python train.py --hidden_size=256 --vocab_size=3349 --norm="rmsnorm" --norm_place="pre" --norm_eps=1e-06 --qk_norm=true --attn_scale=0.126 --tie_word_embeddings=false --init="uniform" --init_std_o=0.0 --init_std_down=0.0 --warmup_steps=30 --decay_shape="linear" --max_seq_len=1024 --max_steps=4010
MLP neurons of a small language model. Each row is named by its layer, matrix (gate and up: input weights) and neuron, and shows model dimensions 128-255. Each number is 500 + 50 x the weight over its row's rms, rounded and kept within 0 to 999. Numbers have three digits each. A neuron's up and down rows have the sign that makes its largest values positive.
A block is one neuron, or neurons of one layer that tend to fire together. After each block is what it responds to, as a language model described it from the Wikipedia text at the highest values.

L4.gate4:578465554534413533530524503468429444626504468450588441507505482497541504542457412487479511415581599457538496463474474512523547508481516465388464496524421518471505515448481555496467437394485537515455473519486486514463485393578518460542503502615456517484543570489457505616596517553429464555450536524477494546471588469517439575517422498463449518489392505569511572600434502524553491458481
L4.up4:527468493547438433459580482472513510535450487489541546488528498414452489617468460520464407553600484429487508504490513537445542540476422465562526476455512506500452477455546627481438466509387539497478476562479499600556446440461564480545486371484405467569564519535541497616559620482485500544466446440429498460389377574536476594434420437465528528582436535488485502526512520451528468501483
L4.gate10:531548473442500542465498583513489460509375459632504487466508397517532478558447568607534505555477441488406497487477434479449460491582470529390499598519596468448480446568461533517529558523417540527513469474500529518491475471455506483495452531514537467425433527509462490500557555523417463591454532550526462581466563463529460487569366461511550415552473386528496542589471483542521504458525
L4.up10:503428515461418510520456564480506466540459488523419537436557423523524434486466432535495418593479435437490543501492513485423563423490494460450619545548501439442452503544461595515398497534461620622444469530519487559469435518451460530521387530505561481477462570505497469549466408536460526514493415447462497481477520490470485527499472581405468509532472539487535452487479505586516492521514
L4.gate142:483453561506508495497565508540560469530526448619553461555495476480588536472399501526577463479460532525506496498585424517496452537513410455481527518451541349495443519468557420497473437513499544525450565464507584481495525492473427436469482520429385539413479494532555480507503563594516439550482592509498535592502486599565485567545463438481395567435529472459436574477453481564577503450494
L4.up142:526522535451511444484549496390511580445455473503559576510466507550555470492400537621390537555450472505543336444564540529431435545473424508450398530541571520407433529454427416549409469516443550483497563492475466510462468525511429520559477552433477501554480506537563432488495539523473375564494539491433609632554483525554479513528569568493423563489556491423484513495419466562576472532471
L4.gate262:550424474429524491532549473536506582548512500482502492412506563497494549500419365432452497512500527527456613461430496565560656483520565590571575565509453430516386494563543569508546562504432519479588404455413508669548467501551502467493533508414521457518487540461546476501537472516488445528533593468514540503457466540546454523456511488458524490426583461488496558488569495515511388481496
L4.up262:479539566581498435459558505530555428448562550373573463476577556437431403439559455495488498441523437503530467560483517476451521526529495474392527487443466545553547410503433437515529590475530432484510564393476529546527556507460558434471579569487483475609454508429514479570558483517573499371452488555459448442395495539475578427580482611503458508479464433529566562432472570561492547474419
L4.gate301:514463492528407469552465513458510498486548530469476481527406539479522514502572483500451515515540538493539448504508472514492496491465470511466490570530395487474348563601619496479497451496544541488500528565597462566436451422517417469537471487537510576495518570581501459534519581553517556522530505578645456525483544435567487451512403533562485551547439551428530528493487437480471558521510
L4.up301:660413588441482457521543484490491482476503533536497506515495564455475452576520500464533530566499583413538483524514442545550524530447483511486509551398444587465421577464575554474469441432500524515475491503481477508470514440535502495483437553503547612531476514517465516559521446515460531516500474534463502571395532382551446490560490491549464480500511508482577509494521557532560572404515
L4.gate315:495558589546434550516578470549477490495570449454474482392480477567487417546534514516457519557556359482493561568547470498573459485431513515506467635578512556528537547444534517492426533395500525630507401465406553463526612498537490461421467602540464467542478581445593526465508474510519501450563481479470618577580516505467511560548477557453503455486465461491565468489521498477469499497459
L4.up315:469515529489437506457474477429543551531464512539505492505420509557513515440525439471526405500573520532485482468499438590546597473484436538454468477578451544489526566492488489582509532382436502549463508472558474470490517546591480484527504553567488455534611446524470469453540527613538471540401423485472464455511565523507506519442535568517451433558483496517548469429496359375459514513417
L4.gate426:508519511509529520441517572446344476457478467552390427466562424532482485546541471468520547619529541447498516584537580489459542518438579445530497562442514494547490450465449602501505481451531586527540530488452499529533524471486493523512544441433541501572497524453524473564480433500480465492512473511472509497490509548598440565491457498445537458406444528567560428572517500549561493516549
L4.up426:514527498538530545509445527476490478517498510539491514508437387444477527511546482589429400569554579376424451515495602559480504489562475582607555488472524522566391541555471441556542477473495504534517419511521557475577496433384504520566585447487483507536568403607497464439546534454445444549481523468602438484540460561450476576534414543579490500448504530497602480489576487553440460514526
L4.gate487:514421579442455432489493618480487493456535503454434417529538481512545391566548452539499476474429532516478447586495520414538556425494476532634538510632562481372529479430522489509462472505435474460475497486517537476375478520489525507420459574462476614532501550494481485507525481412551461443460447520543542506416543511415543469436495567415412549490502490543498478486531580524558557598503
L4.up487:424535579462549388532535524525518543452539572447482576466456573471365563509579545531522586530526536463388457522548327483478553403416456561542492577521441561492458535526507426533580511486518466588607539605492457450522511480476466430439482586499542486460470458470452400576512467511556435554426491484495534534494514535498461605503449587533412506441475473483534483559495608471487522487520
Responds to: Subject pronouns and auxiliaries that begin a clause right before its main verb in biographies and histories, such as he, it, had, previously, already.

L3.gate165:490519507544589493473470544572655510534519438508480466532530496493505433586542460483451417471459550451423461472545542545510448406485490544454519479407531424528477499480543404479511415480545527428439413461421637449516475593471437537459487599519491425510529529503529553460514490526471459474453479491562560600428526466514518555483522575504525561631409566516390513461489489482505553527538
L3.up165:528569497590521573500540394551506616549506494459538442611494415535540456505541415563561531357461505535486523541373524420434485463449513518577480543484395501448547381508443496576503518533440529527461521429458521563522496468474496552472489532488554504508578470428555548516525581510556426529458511557527522477605498540520463505427531549523529470544528511427533524482504483445548486569400
Responds to: First word or word piece of a new sentence or paragraph, such as In, While, His, During, plus "to"/"via" after moved or sent.

L11.gate75:474509447416492479504542532578583491411539460593531471484532484539473527540500449612561541470522498473541541487531559481537558534494532535537514447494488614529524609493411535511577492470614522441503550505554510550486484549555527536595501411541475472484490485576414526433502527506437520458537537479536540559445489515510502471512500554520449561433396486460503486402558491561522520499475
L11.up75:540486425559570503555574534520604423518521391451498466553485484495422464437501490487541550498470501488497492442539460483461509434513479497582520503548611443531541556525420583501467521483510483442494474480472616524554520506551557485553590583504472519474516436515533644505425521552446515429618499452449522445477500428573557559491474520456494487565419488455575427481481513512576509470455
L11.gate229:505438467484549460441501479483465450542504484459539459627532513499496591543606470497530480534519594588610468609582417426449482522376472435506513510498490484518432606516494528539567526418485543566510450456511541402507454568552450562488500439542548494501453569443499474466421574422540505523479578479560540481504517441476452511514516466459560464558478426484441391540505522507546400496445
L11.up229:478539517450532568478443525467558552513475454465556408534575444558513485484521448521481468437539550454452586457504509528480599434483414515469519534498495458496479552546384415496600424422487523548493456451543612530498581472489516512506621487480548494474523470526507547601495540547485490552516572446618469500465535561493500476361533480581547433473494469471476474580480481412571469503557
L11.gate232:541506476444508477587543635551626488512487518562512567591510423518526440476541456504494437480392553448498453498580476487602491435396611512456556499541515540534519522482538518495401467560465492553566425482497561394466418484529500490503499439591556495511504608541525559562506502452420501492509554526502452518527570533495523593477363566529559544562514479457409417500531559466501456495523
L11.up232:469537473427489375431435581549424461528581474551495463462511410475567502413549532481507569505555401465391487553482552497496497518498453579489448532456418498544553406435503446496470488505504419621500501561507434510514469402452374403501468493563520484419456476484527528464572518531466514514487503618491404499497530492424549506485426521518448506398509528495445439478463413550480483553564
L11.gate288:523442472515482469418422526603546463482552479529559508519611441519461481500492363577453525564562574436559489536458529425534409384505546500454528501482398505477508497429489421539513424558484531452426456498492532412477502480539437627485505483411542431430504536548487564564578519451557485522486578582454529484542471406407450532455485437564528536443546581585521459562525502558470539514496
L11.up288:503418411532508467531534520522510471575499496503442455521485542517539561447552527551504510484524448479536431502517481500485500460502432584436530538459559517583524470568517480498467548462427533457532499541445454433495522461482481506350498530479467428495467425567473563433433493562538454494435459542454525487513501446531536523495469537460586470405542523601421502494522479497523522539453
L11.gate298:549485442575513525529501511495461462474503435487498429551561497556615404467471439434471575513453466551517506367496574534534448525503485429465498519568502493503398423501446430569523558542453544506521485604479430523460449453450475542566435490549477519583527438545602455476521490497455489503546594510530493553462431533425554445436483507635554577462540417595459439495498522472603425453535
L11.up298:450459471477464488476540489447495480507537390486521465455456509572432536500514453533447527543536474487481566524403461577412465513477422405513506482446465500488583453559531468435542546449503559532456465485502485473489468471358547480516461571443380554474429538462591459455538525487497473549552526539618521474515505565463590469466446452567489455482523506473416476624516489529494511577526
L11.gate354:480467428548480476438470554511565474449493498575517443477444478509546547448556487517457484520450513500519512479508520517365515445444499433489395499522487514488436514442545547556436536521471523531402535496540501524436466475511483530533499540529574486544398452467565533488519502486547507571440623474516463553452515533483613536452535492553485527412557361451437490523492630486546511555499
L11.up354:429520457506608487394468499473504527590455440459513513543566419450482485526525425512483506519541501515428570562467474493537552489481562448453464521506511581498588601534460400554447488568515537411449486484539464465453507475438500512463526490516430514475501465491563582495510537544535590450516529569552511492427470451521540554516580524615570533548518534400484528441577464492485485553424
L11.gate409:488464419491418463507497468553567507610457439549538462500441506416522429482521464573489468483476617480556520535587436485543404528409463545489611591526532542497517511527502483577567488447553458596500533509505496489517457585600461530509596447465525478510539492465489505571480510515511536490597560498483467561467525549449501532448452608537467538478464477522452488483442543426544443543545
L11.up409:501541456441536571503448450531475533543534532465497546539568543490573399398423526463455525515478441513517504531507526488486431422501544520510488516445437514561420550477469442589626509510505503501503468517496419385452586526482423463567521547501559464454502470453501442516540447496500428500552533579451534472472486575426483615427531589581473544513498506485553464503512461476472531438482
L11.gate490:394519446550521529472475567511519573465446481571608496413500443500469558468556526563508551518471483498542511508434478466544475517454586492531398566445519492456486571580459483492546466486487612515452442557462545538376514574500496425554439454492516483600551577492487485483503473522504360461514534502508479491490449524463455483503461415606415480432401514491522523538497428509481453492449
L11.up490:486431487540437539434440544599563541460444572428452509474434509490550532560472474543462482512512582510486521526516424447522528435501508479486377511541474452508439521427409478434514436487475523442520493513392459485473496534553540496539550501548482518530454503569532578511437517472453471497466477449395532385644420507595492552445515528505512491403500519414478505515435565540498454534604
Responds to: Mostly "and", sometimes "to" or "or", joining two parallel items, especially years and places, as in 1994 and 1996, 1973 to 1985, Belgium and the Netherlands.

L3.gate105:496534545478456470516592458532483495387460472540475537514473369575580449547454477588530484461379560490464462549539505367450528534551543454610533452510513431411457542509520537511490547449443424494487500429548517576439485604435515453523455466521495497467545492492476549614494527427463512565544532451524548439513549535559515484472463555465580514541472557530488532531507480458508538511528
L3.up105:461601505494587463484436476443530540477508467479514530521502480534592475580494465480486525505403603648504461530538502498560524483619481416452470573420605496394485534495535539536580508517444428524459519465548514528491578525504495460543489422521529598413579504445587543530496463527465436594496534482491471465424611489543484487577512516473586505582504543548503450542438448524502571560480
Responds to: Subject pronouns starting a new clause or sentence after a comma or period, mostly she/he in biographies and ship articles (She was, he then became), also who, which, but, it.

L11.gate25:452551490509429467534526498466555487610385481578534496556406390457472499566463506474504479451540571531441489444552520533474396408464509500541525552537516461479494447507519523498460372417472500496451554529496474549571481411461497540523506487532601451501564489484483466519508474494532464501427519504520512486510656480420470480451569531503608467443416485594489440570532535426448591459495
L11.up25:514580444601521542442507525467499493580453489568520422548414544422479445426491548446441480421507536503548553443484525469436497478457475624473504456442492455504577442439530519446512512362557480456467622454554538538488557513525494494506490569460524452453416488433513445510497433534535377528520569548506518577466668512382415519469415504469463484467375503574526449472474591455475583511578
L11.gate81:505547480437470429508519458505453427569535418453582440569460501485511394474468479521497493459469505627514439491489473485473446539494394552482434509616409489420435444539550565483520476387553480487561430452458422562480463533522471445514505576469554466527432497534512448525557511582469478450485535384508430494444590512514456485511469445501531461509443542524508559606562462405481553506474
L11.up81:446523481537516422479515601442542518530488496457557461453438501545488433509524443477483477444510565560528481515494509455385510425531486556454496469548386533545441428574480514477490387423455479445606482462420433536462418460450604447520523514467537461458479503527560469569534520511446476425521523450621470416426594549545477489460517490461524480491574580541640538531602578534526468485501
L11.gate161:498513414467435505472515562505409544475576483498503528545519489543459431472534533526519510500494522515471456454465531462558555482410511422513427456428424590567519563570471597496509583539459493453483500501458556448481516548526463438504431420503611478613440471565517445555497571507423414457451379432612459441520537422453597456525582522483522592476480434438514426538446430480460457464574
L11.up161:494571570494517415574496486441514469518492487529517501479562491469415467387503420520463425510457514474511417497495592542537459476500586513521505522549548530554405390521495531440515493523454535508565466623469432471609572532526519514528508434511443539538504448506411599452530558508456444448449451547448482525447461485543477559503510469486465518622518554527499585449485480516555535497462
L11.gate207:524533493537442522573427452472409529551533440446517451444497471582506472515480595488421472523555531532447489457451486450483447455425523562493504495524441493470407462539548540504529464460578438455589422527462487517367553502538523417474548479435487407546607569490446452598497536523503521494511509478419484462424527596493502513583515511540545532472434473551661528508510479471494523502538
L11.up207:566511495532550454526555531456526463465541474518523536457473463513525519513586534458533474480458495506571449580503522437563542497498432435437542517586480506533416435562453483550541430455551393518612467397460444537506565522482517449564474605440496442537431504475535585597516493526455558488468538409504525529502493527548408481513450460491571369496410445448555571561448556496467441520521
L11.gate332:464554570497573430473488514467504480563457610576565468455513478478477461558494421451532489544621460407508461486501472445442475474476484584396504606487487529559531459553527521502415413520467502516548620497565484544449437434492486566566464510554499428524488431461460477503534528458462556411538544602457479494518585483572487442495513519498496532506419479555475491516548474511499527462579
L11.up332:466477572458451397577506415533504471474496432501590423502443510532480489400483486498431432407428576490470486478485540377433460444493477521534493492623516586477450579499515535494499493492414535397472548549597555535481438512417481494429482483584487590539536517428410513477480525466484509531463541455410530521435437611374460479576443441507486436470526451449428485539490467504535545406555
L11.gate408:410541445424366436512500521541450464520489429497476519589462504529507524526472546467544514457443563604449482457456555509457472510435519503515522471555489489462467555552537487446439546491525565445543470489543366483508477474528533422504502480561543483483527485506466522462509541490521486448547522475425532483605599531549512560489528502532411440518500462572435524538474535445565589442555
L11.up408:446553535454472573458512427525446475552517471440490488502535432449516494577500528478487549328527534523515520479614510513548556549517375520428473485542461521480475445499498461550422519409423499544470470380491549574509415421535574484522487492488521440560449609535443483497438591565490442438461509459392565476490526436480461464514500526499546512541450581462544451508470527479570493450530
L11.gate481:474542496467443525416550486465490519590481562551458476461498468529489452456608441575346527540509515489547530463484452536533494541474553505431502490392489559487554505580496614566406534543589471436468443542540503483552501612547590530514459533530461563480543552453428441538487491457562518415521509501576455436527451488447428481499522450494446515441503530429509507391518449371543529512418
L11.up481:546502571494473514488467501481500437501404439572550456523500547559556536539561470461508481452520477491542497438423523555470490495524441449431561610542531541605520554486615530480486491519562488460480620509563432550482499529556431477509490494530475473556538365539514510422471478470512499512564496573538530479531541493471413472494483461534412575463431487494456450507535581512534497565390
L11.gate511:429445512485531476406520481508480582478528447522418632434461508507459402517536518544488516524531504574435446489503466448654434433490490549524452593495543423549614532441423527514444534514475481526529521550472581507451448502462462450496377534534476532467498417601487510473558504441511518475580561515505531526489589518533472440470488454430447467511514443508481440458528477578506519545533
L11.up511:574486448439429419387516445475460542527480505490472542496542533555485515420450478450527498509518504482511450411481593470518455438398475422481541545490554494529525504474485557461460402534468518517469581495490529490541432492524541521478434509484463543484467535525497503470484545433467495507555442526456457556414512445492409511554570512434408555530610464419459436395429530541562555470475
Responds to: Subject pronouns (he, she, it, which) or the final piece of a repeated proper name as subject in biographies and histories, e.g. Ple-us received, Salisb-ury served, also names in sports tables.

L11.gate5:582514501495496592494392475464512600508517571563558485518590461564527460553544510531567499467521486513534511535550471494443469578458481503491489478498495496573514480474551454462545491492507475483520444508491448469449538591566475482479590419510475425452503431438437447459517511500489561501495511483511476483537607512452440534567433570592549512540484577450589573490501552535458478555519
L11.up5:513544551528582422546491506506494444496413515519504513470547534524537450460566463497519531479445534520477499497492457538493517601462561437541483519506587564602479501420482581481372487430476453514478588470523467442527474506536420489447486488628345489458476504441539418552481501527468504480462429508494510564432477585547500488474584544536534440505526481496520471533541549531575533563505
L11.gate151:553493452608472463489483470456388501507417564562463513548532529430436466498463511540503413481521591500450559691549480457596468425468516452477529552498640506611506436455443580506551453549516512504534456463484497594492558537521496492444504508571525451485542443432578488490590534508458464517558508553529516441492540491500559530511488527458528549484572545465597548516535482508510471516540
L11.up151:558556439538459631483435477537422468584527496484525363505554511485487506439500540562524505426484510467459536481486487465553403444426530446425468568394486529427466533457491483547572529561481436455382427469500521518528482479506519429498390499539555509538396538521552431489431586523460544460472484461450493464515595491515516553512476483458522457384477519523495403443522466462446491538451
L11.gate186:495478539406478517416521450488496445499520526398476464470497565467463565517449517525550520496499539492431464490373444449446442452526532597489548532469423460513566489501502446516517564454479573491503507438417547446458487516401410540619410556550619536476511452500470466446567500518459562504516587499498447413518466496455493535424543509525562565568604501541406455460537489451598455461533
L11.up186:457533467410477415519550467535542444473467473490427559515581631556441509497475443397517557451422469442556416472482497467457477478367567537514538541643550447505551524537478499507512553441412511457519549529484500456542431453415511502625553532518541565442417606451432358523502510506545479515528491500447487510453497368488508629512562462479529578531468566572479519468420540417563514506594
L11.gate282:524606503326458490443503470516496602398465546549559499516511576531490538528493446393407448520592550464463561442441443436456533467409523507491513440468473485518477479394492546542493433518462438493507575519451364482476378539396482477516468537553508438532526501476544407569510495555580497453576514508524504443525474512487456520420507485516504469523501637519558478392555472461540527488555
L11.up282:444528419499499437519532451490535463430404517512466455585512547510534572535471519531469525491513534583522524565486513556423517584451470496430471456541467444512489482529442583461493543527487494565475441416547514518572493531550494663501559377514451479536504565514394558471585494500467458462479541489444479506563555549409573489549524474522455456523475475450528418529534558465522541417393
L11.gate289:477581479447551553530481536504588526537459503458496449462502551546497513567522540562446476448591544618440517457526455536498423421500503498460543509472418433416512386542470502476466469555498578446436492560475490474443627423512466503518502488498493506400417451505497446465522600563491440473535571432494457534521534397519597483490505464546462464492458545479461489473548517425479455466374
L11.up289:520581428494453435499515537522525483494561526476460512487507532597490533472533449492506458419428568436481508471498547544463465541565594621498606516416390526560509477521434512537597484515460585484428518504569510547444464519447492497564462500510403446580463477503492504470481577535478496440542572542482476450484481412467491485480534471581500554441508462533407442421476502476538384530542
L11.gate358:532512555513485610497509396501532363513432524590375468491504548541445492444537330525525495409483591586495463547457420462449453511450417454472486456493502588463349413475460498521474554564442502502482453466536530507528450554499604556569452481527509503528423541548505359542541525423562542429550579474498494503542475466470514492512435508531419460476506508531479494442497531616477556514508
L11.up358:546473515513526501398462529492468445542415457572455560445563465470493524526511428499497506466452575566513472500435506489374496491532501576496555495551491542478557562540605443516539516539447502441456484486419518513540541454475400527522513493513491518430492561488529435469517550463432561509536511507512463548522468426429563580395484475468498496491521528495488452600508486576567496636537
L11.gate443:393517526510491488548463545484359455528504500500487486503480476472460544370488466613474484502445524489500547508510511461469519529418493440520411498580512524448459470504524451412552434492544592510418578461415466521493410578550539501472370471511491456418482472456431504399575425517568542540484532435385567618438506363513569472480536497493552435453519419434496536479578457483439489575517
L11.up443:589406460479473574371437462464575527483535569545545566497543489548404568570551509417523515445599550478430387489432509480571474497431506550484525493430466423469493472479547487503561551441470412474535495508447541456519528503442456577510492466490465505454462419451593488551533485431509518512523524505585478461595456482523487654560469521483489568472464577500448449507496580498522479569469
L11.gate486:519515410563453506549572468527517499526485461538555431464521576430542621531458478507525523493567486524381541594456401574540509529400462592527523567494492441483475584564566480438518600446465584527477511513445499499537469530499412544540442483509454529533454565457479450435465511483531516510479534459485515456476541500494504494534480466527531542489446459473504447511460415552544549507571
L11.up486:540429456547494552451578506534489547542472510465530488510401626453445534503505562483554548429503506598531465451436383489555609437414461440613539549478506453507562472471513492548499389419476518521508472492531628558485512479564478532494382551512540521541385553525537447506502463537470431479529485456511562522435549461513491524512513439479452492526562495527494546525397539470594438474496
Responds to: Prepositions and linking words right before a named institution or entity, mostly in biographies: studied law at, degree from, attended, co-founder of, sold the company to.

L3.gate459:439521560481592547418512502484568383511527423552595451530536453548541430479561466494518514514429553465442350534523568410545500551533608573489446522421500481546589503542474529435522525567570521521562481531483476538534434569561421530449452475491488479582558513552514501413466471462553514385461535538426548538452487479449445430476538553425477497488425568439444550454515557542478485533451
L3.up459:547441441455513536481497455467541432488496438529572398480459508544595457501553487427579490487486470518445430585481601492505456550570555468533488517448582486464526494513554487494491473543542612460487480521425530553555549536599460482453563409513479559438585511551471540507531482469573515481550584528593675501484545484503457610506513394480512550459473504518383462494475529447529489531465
Responds to: Connectives that start a new clause after a comma, such as and, with, while, whereas, whilst; also word-piece completions like Al-so, Al-though.